config.yaml
n_layer: 8
d_model: 448
n_head: 10
n_kv_head: 10
head_dim: 64
d_mlp: 1792
vocab_size: 32000
activation: "tanh_gelu"
norm: "layernorm"
norm_place: "pre"
norm_eps: 1e-05
positions: "learned"
qk_norm: false
attn_scale: 0.125
bias: "all"
tie_embeddings: true
parallel_block: false
init: "normal"
init_std_qkv: 0.0232
init_std_o: 0.00579
init_std_up: 0.0232
init_std_down: 0.00579
init_mimetic: 0.5
optimizer: "muon_variant"
lr: 0.00176
lr_mult_down: 2.0
beta1: 0.93
lr_head: 0.0052
warmup_steps: 200
schedule: "wsd"
decay_fraction: 1.0
decay_shape: "linear"
final_lr_fraction: 0.1
batch_tokens: 32768
seq_len: 2048
doc_mask: true
train_tokens: 290800000
steps: 8875
dataset: "wikipedia_en"
MLP neurons of a small language model. Each row is named by its layer, matrix (up: input weights; down: output weights) and neuron, and shows model dimensions 16-207. Each number is 500 + 50 x the weight over its row's rms, rounded and kept within 0 to 999. Numbers have three digits each.
Before each neuron's rows, "fires on" lists the tokens most often at its 100 highest values on Wikipedia text that the model never trained on. A number after a token or word is its count.

fires on: " in" 42, " after" 19, " since" 9, " from" 7, " yet" 4
L3.up922:407485436554487481463604486535521566472584507567515454479463572465495399450506501517460489461428456542445468524435560512555487488428470496455503511492588436625560570479483565502418412493471606504517512523523551567521410591506494572455499467524553496540577595499556622502546437442469469482388408479499438582469596549537607525466559501427542492560504517458495492464519415524441490508555543539462538497459572510457541484439511587418548544491520505485535424472600467535561458479500554472446582548517454423559503411566534521516453558545598525478440550511515427462503501484494595541
L3.down922:451564480508485480444492533535450483501507482436473552434416504540531486401531470476480484536442539455477436527449480562503499481414498369488505403497489411533560614519457500467473444577476462401452544502442445480533488444525471537422538536473437525525540520466581649446482537406545636531394456482540526472459525487510498464556558418473529449597562454522512497479563444453436527547567516553507567400541550421506563540511556582445501455528441476559483459530451540469490500603526563446505433459522419509486561506517478353473557506491551497492456491470522512437473503439528464421

fires on: " the" 31, " which" 24, "," 4
L3.up1404:550553492614442455536523470446523415536528545444604422519534531462547480498528478533442592513459445568536488448519513509481423542472548352492482481564481501462476559510497563525528411535525556614458511437542510533471509468465509478421487450461495469555542486540472482505485505476421574536591630492450506474494434451525525504580467476505437476543577450471515444452555529560436500586461536478494518385576484505484505489465410482507522539510429549540447573530468479489538532446530505534552535525581440467477548453477458408481462520465514602517538470502524423596512517505579526436
L3.down1404:424548386493530490507488531490472415476516445585607443477569590438474519465507500445429527455537523473460515513580552529508536463493528371596444436531467587564486539558494561527468480484438476544483419617594494565418460494505446461465538571480502581487561354492450495463540461473514518490464438396496488433455494457538572494552529514459641497475397516511418540470483492463579448492572546480417551460509581448500503556536580525493446482532464560475524570479576569464438487455405364478445526468514526509515392414463474492476433443581511534567485520580494475469401578544537518414

fires on: " of" 18, " (" 13, " and" 11, " team" 4, " Assembly" 4, " career" 4
L3.up1550:448568496524503439463427478471535518527451557528545463532469473509501530492481432486515471574501509522462544554488442393524552508569573587516546565629423553514421440478465421463487470471593480523450472549469563528419513579352517487489543409452615525454457467495442507417476451459517500504488470531516557481546569534488582491475476480488563514428495579536430500595513629548461554403545529563428481524496464416444471500482535530645528413492402544579593460422458552579566467484482448510495515475513476498550482415503526555441515523485396504476471482503474386471387486435483532573
L3.down1550:531585487521526534568440481446502515558411517415555568429498491492540451507514519501531522491467479538458453515446567572423410515522528596515498486481526462500489483474443545568475492392478493489443561546455572392497576511483512412536449554545495392465526533488462518478509534504585554440529484501581571537407478465438554519517418530453497303529479379460487564468448508503491520566501526539476567485449600579511524544383493508492538438466437457421579523486561450502512492600454495521538456534512542505444519514524461493588546494418470471608504429518478472450462488513522493434

fires on: "s" 47, "." 15, "o" 11, "ro" 5, "n" 4
L3.up429:503501436489481484528560498475560467449482478492510495573544424503475479535523590562612464453400474595472513617530542615501464556441545466481503546570508557547489528473552527498445413444502407462527522535594565503457588482483437506519601514438624528480471463450526483550507502463476476509580519502426529398434491437511615489480516483561471518400512392419575603503562556451519532521582490434424553473480430481525460480512470470554404495447554446492541477493435466526536494537555374439447540530459488543449457525514553449517414501421494518511539394571539498498474422496558480498
L3.down429:578450463475465457508554494535475516531531495507503474527484402477501488574463442526413566555535457548441519462442441479478503444464543587548423486491575503515526476444543512472545603575555549497545496497450485502436421494414548450476496505468507533521574421606496567524545534436515482503538541509473542603508473575501419485470463568469508591461422535505496497547561544456419485560487485435620450622495554499407536567524480475478480452447503509533445510512514411481503525522398522442402453415478444503470466511566487466456545452540570504441495441551434480442614553486549464451

fires on: "'" 21, "s" 14, " v" 13, " than" 7, " had" 7, " Top" 4
L3.up156:509458559559427479472542517582670484416589544502510442570533505532469454442502508512598466528386581497495564518528468494599500502325491566549579518523438489449473495389591454551445574533459436527451458553532534397449563496471516477402470499400394458469576561454452539486561582454505437460519466546466518493455525589421569432543548540461585525489501519503514445501489515535496548453449508424504465455411501553464501468509520542516527436556480547515440503475502528438496501466561437555482557492430489518489505455435463605502527501598494475496535498552558436495494442489487555491
L3.down156:505411509433491453460582380540302449439524548484487488516522463504447527523485574474395571510582459466513550421471487498500521441563476490521478470461545473541628459581506551518545409551518458494570513385551496503361468542509504484560534488537431424492455452513473510476516501515548574466453465454563461394452408494556481577475492493505540499516598532456497492457529489525515444528563484538465522530492513465504536549541531538478529440468480428543587522478559540521424558597535522482512550509509422520456501458664376378535536451458522448444497527464517493506520557515571559506

fires on: " of" 40, "s" 14, " first" 4, " started" 4
L3.up869:421474463563495535462467543481454482416429500525484499573492552490455435446405467531610511506409499449481482560519557568499555549545541491555504458581555465423451419448463507504565591482523488564541535424451572443431470557524495465504452522518537434524483463513490461501535538412407526450479539436494438549492498560557503435471569488537438517408432541471490459580517433530422467523501551504539618448450494455490533517493509550468511403492419480512567533496394455495459493485609449561401431582488527507420481598495485528449564575425546525535515460533472494459564462474556531500
L3.down869:541501502537520518457480455512502509553577531467435523559480448542492513418571469514500552526490561513459476518581461489516547521492571500419463519397486587565476498526458528596575413526561450473509611499445587515527500425587517491512494389346464532558503523392604494482520490557537530481466470452415464391472525478470493527562519484539540491481544527534487419514456381459555515590490474506493429549559565448475477554514594515516491573456507608501545557533565454422474480557418534457546398531475570551562467462521530509534403448590491397466505442492556566563558498459444557503

fires on: " of" 40, " more" 8, " (" 7, " |" 6
L3.up483:413513552378541479529445509592586477428441444468533443524460541417447446529545462503552563515432520454430470457484487502516537612574586537428482532524456521514392553488521562542594430504627483552464484486585552598529570510430504451531489489495605534497476486478464396488563567467442396528416524501483406489514495497575460443532504531492506523391547593462543493535508606529535375484453568465472483409522439594575558474563445518481472527435501504578456520478501518533418522451608404523556564506482522474504501475498474519455518559484496547541472457464536504447574408493572446534
L3.down483:516490438543527568519576566415481364461508546428501445407470469517546545613473554467504495530551552422507486504510542497565474560497536438482438504463415494454532450500573434507602498524460392481424486547449491504600514468640504617570526429513365487460503553504547514498519568526499557570505464463442501460503542502445548435446538504524503485550513563554422435576529536486523512605477510443592580497480477426490500587420561427526539510418429509479525623481547632543569535385515513475454506486568506524508404516490556508599463508487490453429511530459548494489504447524577647464

fires on: "s" 20, "ed" 18, "ock" 6, "d" 5, "y" 5
L3.up1694:468528527514479574517498487570497437428401471501495472501555490481403433523451458491523501495471433497443457462548492491499538565511532555507453530493563484492486573492454462517510551556418457513481441520548549520528440490558487521552480426522466498620567488582423551463557502480526539569519561542541506449501434541487501462483485459542558436526527521502425422518555533496576387534509564466492536408499517546533491527556431474483502517470505480417559410516475490572455521492456422493528523507609508494494528643456527399588471458435465481520484594507368506592502474448458569452
L3.down1694:545448519526459508517519484529471452576566389423511543530449544521417445516469515522472517519481535558469556430573510616434397471489498632477526477513457516518536392538486591527545494540552519540477499505459444455511546412382481486483505481526551531459387383489478500489529502530458470412442555477514510456521572554473561510476587587516504477558451527594596510547533399542389530469524442473540476558521470463502523553482568581529481460476590567540460648592544504482561559482465534568505458507458491536546563472471433532439518573585510529550523479454524502359540593506378473524

fires on: " (" 21, " on" 12, " 8" 10, " 5" 10, "," 9
L3.up1349:512530513500507562565462576472555453503483559620527423495429474394531512441517435497459543470533450559547574501591608518530607523462504596470461554419444485513591518476539527493426400543498461526498525483594540470485517469461507480492513574526541505463625502525429510561472542558490593491580501550472577494468581461538487485475542434485475477422462413436534475426526515461573507555506450524484529483404453500481503566489592569543364505525536547452486463516528500419545558446469481523476481485507551502521505508554455459432442491471490516514544546553488498518501548449554518508
L3.down1349:571540497553521515550526516557537587568416489554452468554487541564432485485489516530396526531468516454453578546542462449434502499464417457532385481450567504521585488575421497485479471536516530492451472505530476588514562436488486508436680421510491500405540492425594529548527500462517398538475474521536499482513496476504508553607496468492367550417574509519525457489563618546522592463515511472561514542488506551487455438529536530472555488451441593543514491474402576521520482476495477435579482483533507488448430426493580468453517522503635493456489413510419408487479511449443363509

fires on: " first" 27, " second" 10, "A" 7, "s" 6, " he" 4, "a" 4
L3.up637:534546493593481436513464535451432511476505495435465494552452531464467480567432388459588453471459545530609603466533523469495522447488542500525511547525416532461488461486571495513534627501453570496494597537462559521530465526440438483516508510568567503570523339536551560491509447511533582497533484470488608523500500539463516479535534512415436494446503455487480470550524484479636411500449544584377489457480463580469451501449545510458518585412447478485535503439572541445531531559430522579449545519488421433423483486481597497452567458467569489529486471481434364480521478460504507500
L3.down637:428466464519540545497485526519485456518534499572437477557525494467421522491579607447467523417548513465515493449465464417445506512466520536477463521525516440458470545539426411568542451434475522493462509544519526494494520493505543549514477557466466521496532593417492545520437458481596447505411501579490421424499468565575442544510481511534463437471574489475501556449483430520417612558459467452445452447466512562600614518534567496424446448485495598477426525535441512370492509419546404491541454466468600403643527521482492577511479551459432518513404489424447501507482484458437461477

fires on: "'" 27, "s" 21, " as" 16, " of" 9, "." 7, " song" 4
L3.up1765:507572456472416523513518493450395471481559476571645580622470557458527497459457553544531474499400598402512447491547535486557445532548524532557525526479473430595444544510437524412512510490481557517521533564507470498469543415508475485528450640512566576544537479400493522485469467486513389555411498488536449499534500491541575470574444509516573544552486493535484462517502509421555479551424536493490624539543539383572448515521524502479502366413470472502523533459494456473544416522483478506419523506475498401503490546564504538434440530567444471448569415515488485537423496499527488583
L3.down1765:520430565533457453548524570459585441500442517436467550472504508438498496462558462577476443548527441521497506566388565493479576457460514455497468521433477539475533503479467466513479397488436436434583540442443443485451527597472608524494547436456540458494604513563464467468514553468466570463528542509563602445460513493525510470457583510467536540460504576564491520438478477606500478580506484477501513547582398522489488485529495474479423528485508487451394462593381393534496552470479519505493463535450439609478550530455506502444553496438398469498483548541501505395483570532494498516

fires on: " U" 17, " T" 13, " Middle" 8, "f" 6, "International" 5, " first" 5
L3.up1058:439539495474540528472460530504403462564494608557462534434546448535510453429471497422626379450426469503483433483480504485448524632508539506564531498517457538488530507528393393456622528519490614550421420516578506534540456554483532473574484568615420491458447459540461559510487539438552511515444432481503523472457509413529591537521483508455524510509488445509414561427541435561496521504562472544505548501484543504526534484492575523520613507586547465499446444483455520505594525479551438455506549488431488514527527479389449558470509513428524513501520503525548398519556504510559482473
L3.down1058:424417396508554530504482459494474465546533534549493480512485486471525570438576464501447537461468454558477497538442373563570531496419550472424480522434566550499446529494519468455559530569502576531497605486556511466468565559504478565543481597491429450518495513518527499469565486539484420535401449498500531506504451493493432471530610489468508546504562498453447476469512457445584490418471448570584587571511505497520498551553474460458561518466501469497429453502478514464493471453571539435471541518489480548503486502528543488334523574578552524528451573510565466548471521529527515465

fires on: " with" 25, " but" 12, " $" 6, " as" 5, " which" 4, " than" 4
L3.up1275:493517478447415479454526480525505449437467508451490473585525530454525437582548518558540408591441466497534566623493506568438553520602459537571487499504525478493474515492485510551518484491446395486482525530467468503406427486446431466399576486592517458451542374545438577525595501516540459485455454509467448474578609501473512463554519628506493499431619506543526524498581512502472433523505605498420497530517515590516561477466537488500505508440570474448525485576466530400531461615499481519475528489463491460460485587506472497484551454481525482487503444520408463460553505556583471464
L3.down1275:478527402493487522544445489573457483506536509467560623497490597498540539541526477477512508475557442528445483557501511526595486527517537535548459573463544423464554546459447492523505425518550581472521438510590503585501613378469415516516378559460545448465515588540419486454466488566430452508509511467500463555478549532488523489521496421448460416461470453451497562567468581385504540599531452548479486385566424460520486473538430521393552524541502536474453501479537480563496597411500510560486356526523446537530575482504496502487507532565439424539463521570476547557438524407493488487

fires on: "s" 17, "f" 14, "p" 11, "T" 5, "P" 4
L3.up267:515514404593494480447521535480598380497490465543439373430478473469451592491550561416504472581487483564392529576538458460427492561480533514554579460525547516423438554469546482474580491444516518481460468480531516492459552403498493401519463547494543453473473490499432539486541558517470456411596505480495515566597460537552590553487489532623441462515448472541452518587587565564512406499576536501408448608393517540542443525496495430535545490546493493451589517481487490477429570386443545472496552426428549524536436483536490465489448531523475509434456518531455501534561522396494451435
L3.down267:556527438463596463531488494545408493507435420491418566482543477619487480484505591506415541531581518445507470454499540449485483474415473464557515503422547520529646493519533528554426614488497443551494503507523598468508586460529456522469519383505401510547480505470478471455563530521433532522554553478547460612472563532410507540425454556554545511524476529523525594472448486501549462471500533488479596434529546465479518451492469410449453481551465444549471517471510398552474550434543541512529434561577460399514452655562476380505470493543490450411498513466477586429556536429535488531

fires on: ":" 42, " –" 30, ";" 12, ")," 8
L3.up703:527527457535508549591448613576473437482534480462529519553489524501501398423446425499507448498567587472466606502509586437534472407352535562503504480477449403594488492480466508524517462487442492568507429507572472482578489496510512482448567464502491511522457574549487461470548449546451389487501497457437538505470531460564484506494487537459530547498655505584428492581441490481489570524544456454518529498446465489398527501468547558516498545529494440460600505553596537493446454460513587496443597557514463467557448511518477540562432444520576521491530601603565410493446426500500505489
L3.down703:568381464451489537453411422437468465516466487436496447490539481517532485417478527539512429543500516553531480455393470566525503509488511569561572376572495512455495481555493510480442538588531436478540580492542547464406589488503500536460463453497465449480370532531522435505484502534490457467429501542548475487468450491402464536458398529547529566479475469496517471540464444489480472465581425558641523481511517595403466468492587443524508552466448436535487562481591484549497504519509505409493573530477476442476512569531571454532512493588578512493518539507500465428481574509493442586

fires on: "," 34, "\n" 16, " (" 12, " 3;" 4
L3.up754:446499496480484445556528505532537533488507620427405469525387549437391457498490499508429389465582538477532520435457509506465471518415618418480467444593469616628407515537457482467536487620443441554509572472559533508469446503527613409502472520531491603547478415446478482510535567505528669435497463478596534507511514470502545531532597507437497438519504480510470517560547495557522387476529516473473452552460478453512469481465527481497532508526571560585436537461454472533605448483535523547536541492515496536510469490431491524491454461524442553447483469489525489472436564498543471466
L3.down754:483554496509427573588592506506539485500546461540575473527426446552520510533514508475372584402395516475565491582505569556514426545501498591552540492497455521495549513469566512439535568463509516545384490403514476433450488526478513524525481469475479409415461451465540571486517556501468582452451475544535498424585488456570432524564485491514426370458522585426554420595510532578520485572404406484445566452448513546462528555456407510474479462457503461595450519523494454421596492450530459448535531411545524528588458497457508481634514533413434537498542499492563538461424496480523553520

fires on: "s" 47, "o" 9, "is" 5
L3.up825:508535411519497437436474549517507469518507449428545454609448390505452497515428560456475482562534496486490594424500550530509585486491462598470462480433508528593507553467610492441557437493549520465532451510537504485545569490518540483425509463462352427530514489540522481484496539527446526445486480474578420432518535527513567504471535611550485474486442495574473428471502466535501545503473558471602531454462511461481588436466485557528519578461493549486500537521393432439498483426570504541502415454545526485461567560509501461428473408452495485554475438517492542469573425510613515484
L3.down825:479498598474560457624495617502462548456466451534468419465584431459553488541562594527452578475532457514482477503505456432508583525528414496555527505604511474373518515557455540461527479523441467488367504505486555538529572456500435467543488431421468523567489518527550582483518470443479546495441526475478542385452453492478492538519431357513495536499506522497536489428445461448500457574532438553466482492504525532529411472502492396568506522527410491485565473473536476586480539537397443572496585514592512536572468481570496558496574486524526447565551510466545430542503578587463502460

fires on: " |" 44, "com" 6, "ca" 5, "g" 4
L3.up1760:457515521458489490466509476451454553428461448448540560543474550432375445651465547431544552474426594529535514446456550480477460488546559517552438510579414495523594495529558474477445582529458497500514498545516529512540454544570462566529561528525534472418452483432502519521564539473503482473466484522493563472519512504448554530511500548584554485501596574483463454563462385499470465497466503501515476461468476468489527480504467593435445606459429536467558572551565493506427514537499481708441528538547496477429403543533584499401529514567485443457468489437530497436597458412479515536
L3.down1760:483472513535435534494395530450596510427489533437429508508443458532459478566460557456499545439408588512467497576501542495488603518476461394506442451480511568444344553450474457576468467462517553412561553507486525416550517503460441537562555483495533467496480451488507498497444486542462519475485460590475443521644487412530491500467514496576455500517529501467628536496484582505577527480507502513462521531480468443454531551582441447557584541523472430552535597565414545460625554486566486625588365512512469479551612607498492440507480564526512504478569494534489465443489542523459487510

fires on: " |" 40, " a" 19, ":" 9
L3.up157:494556548518481550522512452480485498363497529531434564531484535460482465407657562520561548534434448494575547433470520472560424478506524547531528578509533528521513445569519526489437443503536542514466514489513529525525535598454486492513484467509491555480509406551452529552441529583473468540553525553540513521476534499492408465533557608488482435515491513533537551495488451601424547533587409543525448392589483547487500488436423473470582552590486425403560536512518488475417422534517470456554428485506544552544459462511593556547545446566512489488558512479537515431485578552393516398
L3.down157:495494453480513521571615522531433444419553473473505544479492444462518566353472512523528514521551495473495485512426465515619479543615465435564480450411488519525455501481479478602488408414577508431453603481560476511511471438495589492522465493452472469532491457490477507568537542538486389537565469453520506436527383452518562568559536514519507459529508513537540541620523411514475489509547497498527476518581535513535498455484558544448574465432520538424446565539510522528540501487503501556484535476539438564531465502460582439524512478431479592484434622495528497504501538517433466535

fires on: " with" 38, " under" 12, "," 8, "footballer" 6, " of" 4
L3.up301:550477471564502450522410560438531555507592544527491507462484443546445587512457538396557501444537541492488483468501514485525453456556535550434442475584519573517435462525472421528443508482456443473492468488397344527568484444482502505561529447551555463496447478450472508550398562424543529523392512485519531475555484533524528451500526484500417435479472502391462519499496562450465441540512486611508401483529512527539494511450445497440487501481348523602559540510504414438540508518556443488577590463460617479516530461618440505545497529566515515621562571458454530495504501529512568608
L3.down301:478466442490517579518502574504486410488501498546471621551504516554481538572524485531485499510502552499428425596449571468602494428582412498479463496520450575540474500524445462454476501476532487514438524547442494561515460589559481481531560568460441563495499572445524564470503533415486426502528528480560502491467418518528396454523573495476539540390530518444403574542542545547531570430500512588514467409580480541485564469435574513530547506506510514553504514461438523465494491442606454453545548444486485502467497575535504581465461484456420508479474602463424516467498519423449440526

fires on: " for" 38, " on" 7, " role" 6, " served" 4
L3.up1044:486526465431506506482535439477452401482390514468501435505475496504534548484437528470466561484452537486478463462496515500447532581487552555553455491563474545471503443419437571529487510542549476429469486626490484530643482380587443433438546494501571414468567403526535512486586449582457454523476472568557473494502485509584479461552494526429467560511448576535564494498546614510507517456417507531569509411544502500492523540418545527422493605502461536431494523483454435522480502477571541568450484540608541497520509516491539427545448466470549465548484433407554603592483471531523593487
L3.down1044:552538457569446541452522464515565527483533477352481485474475456497467512416430441623424496519511548493536497485476564516508433543548519452442547405491465534548553503501451526488488463465461499592470541598612591500522590564470609413541494496439563525485434603576469500557488550580557584514563484423433509533484569526547500456538452480483485544547465477527379518582471477569540492493473451551484482554588482495539530455467440490582497419522462485387469450498438573540518432563489558514565512443499433432537553584417520575431455505519342523542507547460646420467526508465547478587

fires on: " of" 24, " a" 18, " not" 8, " on" 5, " first" 4
L3.up953:521535511569490493491402549595451576487506610487537506452561591500453510526495528370529493363483499474504497463547524550558380535467543446479541502482483507497432523543510531461509549503442491488439488469452550532532429464563506517478383448505484459374502496532534590461538536488541440512516484532551519458487443426525465541527585511495478458467540453575580399573487538528462471459496527467519487558412560465435435477460504433555505489518446533514491497516484432551471500499527463458558455486449459386461513501427429520469470564435589525471556431525477522504474521520519541549
L3.down953:512488479482463494571506471619460511530472537571496503482546511516514535591472536514486507480606519429508382450498576474596627462573492551514505553403472481495537423478526471540545549534480569542474479565483492431474561519538579473440403498512506536456547449587538515574477627526599490534491446607525510419444413510525541435547555477456555515541574502462516529488558455485538456512493503484524485512542470496579650434458558512532542490587471510530472565398478500416500506472439513543564586550534499612501509490390517435567450431478455504492532475472548476488448562471500395406

fires on: "s" 28, "'" 9, "port" 9, "well" 6
L3.up1345:406480409549487436479516547502405474522462505499487521560468519477550517447477489521486485554565442514408498457476477549513582493610561534560521432576453559548448387558450481446400488528524503477452457469533613499512500478488435466408484476469423540477475533410502478584500630447518507564531562473468531395491497551495464423372543490454418433496437451492377515364560571589472428481509519524478574491457536449501465511451538472597393539494490538500416505442449447485614542484471414477466470500580581449523466497533508452528547470484504467497584447511602505575497524474551461500
L3.down1345:459354508406510473455466479489533486459494480539339527444569558537466421568517497527541469460484553375493533456498451503441533460478559472438485535470498545497440442486443491493370521568460401471479458460422571534435506506450487559462436489550475497467631492435557626532572447474609551448533578517424541556556535451437429528487514504545441512541440520532596490499509511442493543477480435483481555436564554477538490502565500500531454459503591490511506401447385528528481607509451540483548525531541503486469580477490488465575510502533535405442504561567456549482515526541506492423

fires on: "," 48, " while" 8, " with" 8, "-" 7, ";" 6
L3.up899:431542553520448439624548506549435501533537436557458515510455519499457504474484576497419472561476466569451553548439511503515544511474548538443518564477511433519421515555467430461562589566381498524588511491432557518580544461581467521490431376569523475505490580492512425421410529536479546446498443522486535512509480551570534523536442508447591495376515499443425549544506453401461447466499437512453537511425502513549512378497546521493484437463589528501501468489567441538478489525452477489463514481423444440563566432454539449459472451503518564488493459499568514448516517479565478517
L3.down899:516438449438518479429542537543388486536554514536591459493469457525495433478534555442531484455487462507509480491470505452471387415455468494494531482538420406456600491481449545451437520446513492533504527555444553471543473483435422534577516501443515431531458507503548536523456457422506502549476534407495456543513557430517552504555561525434484546457450509489672373584384536515486510602527545508417532471439463362479473483527425548521519562459435478483536496390487444505493463426519518527513508478595595480433471519530471474481458515542585519512532452462512531493503460536534571562

fires on: " for" 37, " Best" 16, " average" 5
L3.up687:506436475535539567506479357521559446462534553504528485453456516533487567487458471516488496477432528534570542517409432458462456438451560581545574554472455536502447527529521529449418548494467527516513458563459487452469461434482548439461507416492413439422556528509535511514484518493546479624435426478519533551450522394581547511561552401492448455570478558454520543467495485550520518540439471502494507528556535569423505417477583516387456530580399424503622480517532565552507448528455485416448396463502455517573523539502616484622488458482488476502471519483449498429526567439505508582
L3.down687:495547490630474498490541496554555485469493486458462493474519508507499492573490476505485483455481496565527474481447484520572500495487511549493458448524555518578528499573483552540518415451547531521464517439544566486491497522492575451514544493541495545422464510414626447483525575530386471483518460527490418558424515434472518440448564546479572542412454430448468461516429503506448401463619490425424570468506471569487524561475548571439446506501563411518437525597543547522443521456521423449508437521642543533509476417535462439462513541477398471532504507566522405495513527570530584549

fires on: " it" 16, " was" 11, " them" 7, " were" 7, " not" 7, " well" 7
L3.up397:503502448469480476507630409505480449495509481433506606490501501485535526460521547449513464512485424431587463453523444456567488474418514432502557496442417467511518408524463547463563485376538535516528545571511427518571474410498422513503488543439565459476544492480516520501483521483506471532475484525409481540523525486453557421515506515486451511570530585573542555457494428510527532525441510548477465469496492526458494546451444567576536495478488607560462687434443575538496485461555483558600471451542497482455515528554558550496552634561501575472439537481546478435618510473419532474
L3.down397:549543569465524450512477591476470524504490507528509571480507478588434469516511561605441472514504537578468511480478493458455385580443503514491599630356612501497463490486519445467552517453363544475527576533507512402411468524480471616455474506556531511457446482450512485460524451565431492467488402442468567418506452410610503382454560464464528392532512447480519446421559526488525444534530504504536513537552469556536613454481516434514518598561527529511526466568501422433507489518475499449563484470492494433462417465534439482495577510510512586534494574478424508636547502489552383440

fires on: " as" 50, ":" 27, " after" 9, " for" 9
L3.up1521:408466531497465460484574472481564440533441516484483507580436410590538565552540540591540494562531552522493538461491485443498473500457415535523582485484488560484574483546545528502562507507454450364515462458568532497461529549388441504532524460606454426553573427474463435522412518576429475539448540522530428516538418540502458563555572563491581539566566515447454501436464541537536529532511467567510462506553506598596432501398339508465490512457476535519598472572509518517509452441581443559494490480459534527440576550533573484520508616467516464541544525488567495415390463463535556469
L3.down1521:357552508538550535571588558450527451551499409465446528569485477471446499466491490561577593529463485579504438505502528495414497425527502523503503526561449504542395530583493487530491512512442463531464520569527430494460517569396464508507529462569456473493462472456431431517471465562502460541435505523568613579580518532559383534454450543571517564504525477531498543560576433532405551466558479488469519445567519528518512435503454462476476490519550468427535450563554510519553572495485495588512529483442542464586484538455529531523492620402492503464451563494478422566670510398514512395

fires on: "s" 68, "'" 8, " (" 6
L3.up1526:513484524634428441478611485519502452438469458510549400427467384438466490471516556479607564469496570562502524472569635540528529442430436535617532481537572535491425527575547486486523576513473589533472467520539513527444412493529541505494417488449581513513522478516499534558517435521525496508457436548546493489512419534523503462526438496602508429477415440460423482457597469483497547386444490608474481589449499475442479574491508487412495540512551536430594476465457490540475602542434466486529482533415433490501468444525407496541529516519600397443476546449590499514509466558543546532
L3.down1526:505507484543582567542498464464472553486424479453565517509534455504557461590408516431384591587512505442495586472453517610493523416431580523576537462513539508447429494441516467422456426458426464540523400447480502497455553515407589442477572466480537449471568457493491497477462549585514454532484490473539455512469594465419574529474489585464462505498457555545584495466472478472558517549453484494505554554405502510567477479438412456497494451420469471605413565526493555529539503459455433544421509481516571456510457478413551472528563590448488525468538412488482518516465461518455520526

fires on: " while" 28, " that" 12, ";" 8, " where" 7, " years" 7, " with" 5
L3.up780:476529489487485497408511392470542448665543584497506492456494548512487532548453446445485523474508477495558440500525483526581533584465493455558490432504561588589512499524416567447448500384415504503499468440535535517563454423569411584537410364489502530530481635460513507495579491460495531463485502553473464494444581462471551454495434594432518466502501523440427494493502561488389442562506500557431370469502476445486574501484494556437561486479561546552572464451450501500433492500517463451523394462498549529513475391410502439577484539541545479551514421416450501370464457501451451528
L3.down780:449457483560500553563489582484548466514489497491459534564529482495541513391491485514467415526491467478518534485387538508450552426458472469472526518442419414460487484507463507465540416482544434530535492463516442536521604495399515499445547513382529394450387520441523519435482550503418602483515526525403567482475540547561554576461536484453479560402571441408577518458515502505561534447437448461439434619505424517463386446554474464562505539538514457487445512430602434477456511486514470525483496507491503493545465591546538485537524563461517482396516524476478443479508482549486460526

fires on: " he" 41, " they" 12, " she" 10, " –" 6, " it" 5, " was" 5
L3.up373:404468552582565506496513476471419406518564524606458564523580546540553480530452440547486528545435501475444558469498441451454468450441472464549446435451487453459512500502549618550519459465509587532553529534551449553402557562505558503451511406463589551462471547394522462529547532534461449549484578470551512465499546504484592528469482545532597581506481501460421484459501548539524445450486586601492530499511469539406460528476480523488465501433474452450475497415526441567578490457536574519446454486492448540616517356542513575495529543462495418546497481469481544609503490539543551515
L3.down373:536556454537576508568510499549467536595483586460484508563533476508434465458516421554520546412524537565472410504455517507445449522525461519441572459442515447485479531553425524562508506426558449481436484475441562537507498544560551481502419440467510514454478567486445470510514524480558565547532506485485482548480544463522519443554397539500546519465519555486472446559570392500500461494378519533543547488469530501550566583442563500505514530492431453516491455433507522532490574479436502465492577451541541536422544599500506504516533531447490522526465599541461460631518463583498498480

fires on: " in" 42, " |" 5, " Team" 5, " on" 4
L3.up1611:534410518559460488515500494426509488476519571507502391550424430533454458542575486497527529433449474535582462517513589502533540515412461463514501540616435438509453493422574480538442536515481557502479532565501455466483464514515540496552474543431478482567596443500439590527504513514544566521474543505525554452566426496529441570472531479467401459444506495479512498546507579531501480399474362577459505509520521536538509518591433460460538504483389426427408424599494468534600421571487538536432536469556488491518497517558510459525550435508648443495494500469391533486491527498542457487
L3.down1611:477495533563471516514448598519424480568544497394493404454537458522510532485567469500492481489451524449528548490562540532433457502468497517465565522404533446422486477545561586458554480462523522497388485397524379462528378535513475537529463558569574489518415497497454429490545449480406521458469498514511478482449487525514455476591596490482478510421529511598504557467473486544456455423541530423419401568460582482536579524463477490464462508522525491464512529544471544418461497517509438459540584459602512461499459539493543478500482369460516534477601498520507504464506498478456520576

fires on: " |" 88, "|" 10
L3.up1310:478502536447448550522428520405517583498460501499484465469539608602433406451449480443556535577514488636506515558546534557491480489564506528514488562489458470501501443549535439488493579530487488528477446423489502420428483512493502599521539524485550488494485524530498556472560505536424515553477481516539466391361528470412469453508563560480476475495481479540472440429567541564459448403518441553434489526606506446477473503513402462468441550551488508487452475477441461494490545463486439556604436466470376480474533533512584458545551532529499514422474506589576512509524545445399478505
L3.down1310:441434567506544488525441517506468536490463490476484516486517444469553469521373424447592498410545539509524467474450577530552583533585570454457503558491413543514577424578477532513444497533490510432477522481443483449552415555562482466453447556505494494528498434476600462520487487525475426499434520411497505362527536421462561513450532427444462527464541474387570548564491482481378517450604572492456504464538484440551527473526451438398504520565510525520460595560522481542530519550565500515440535465476464537543484497570434499531467485545470503545551522517508513516510508435516525525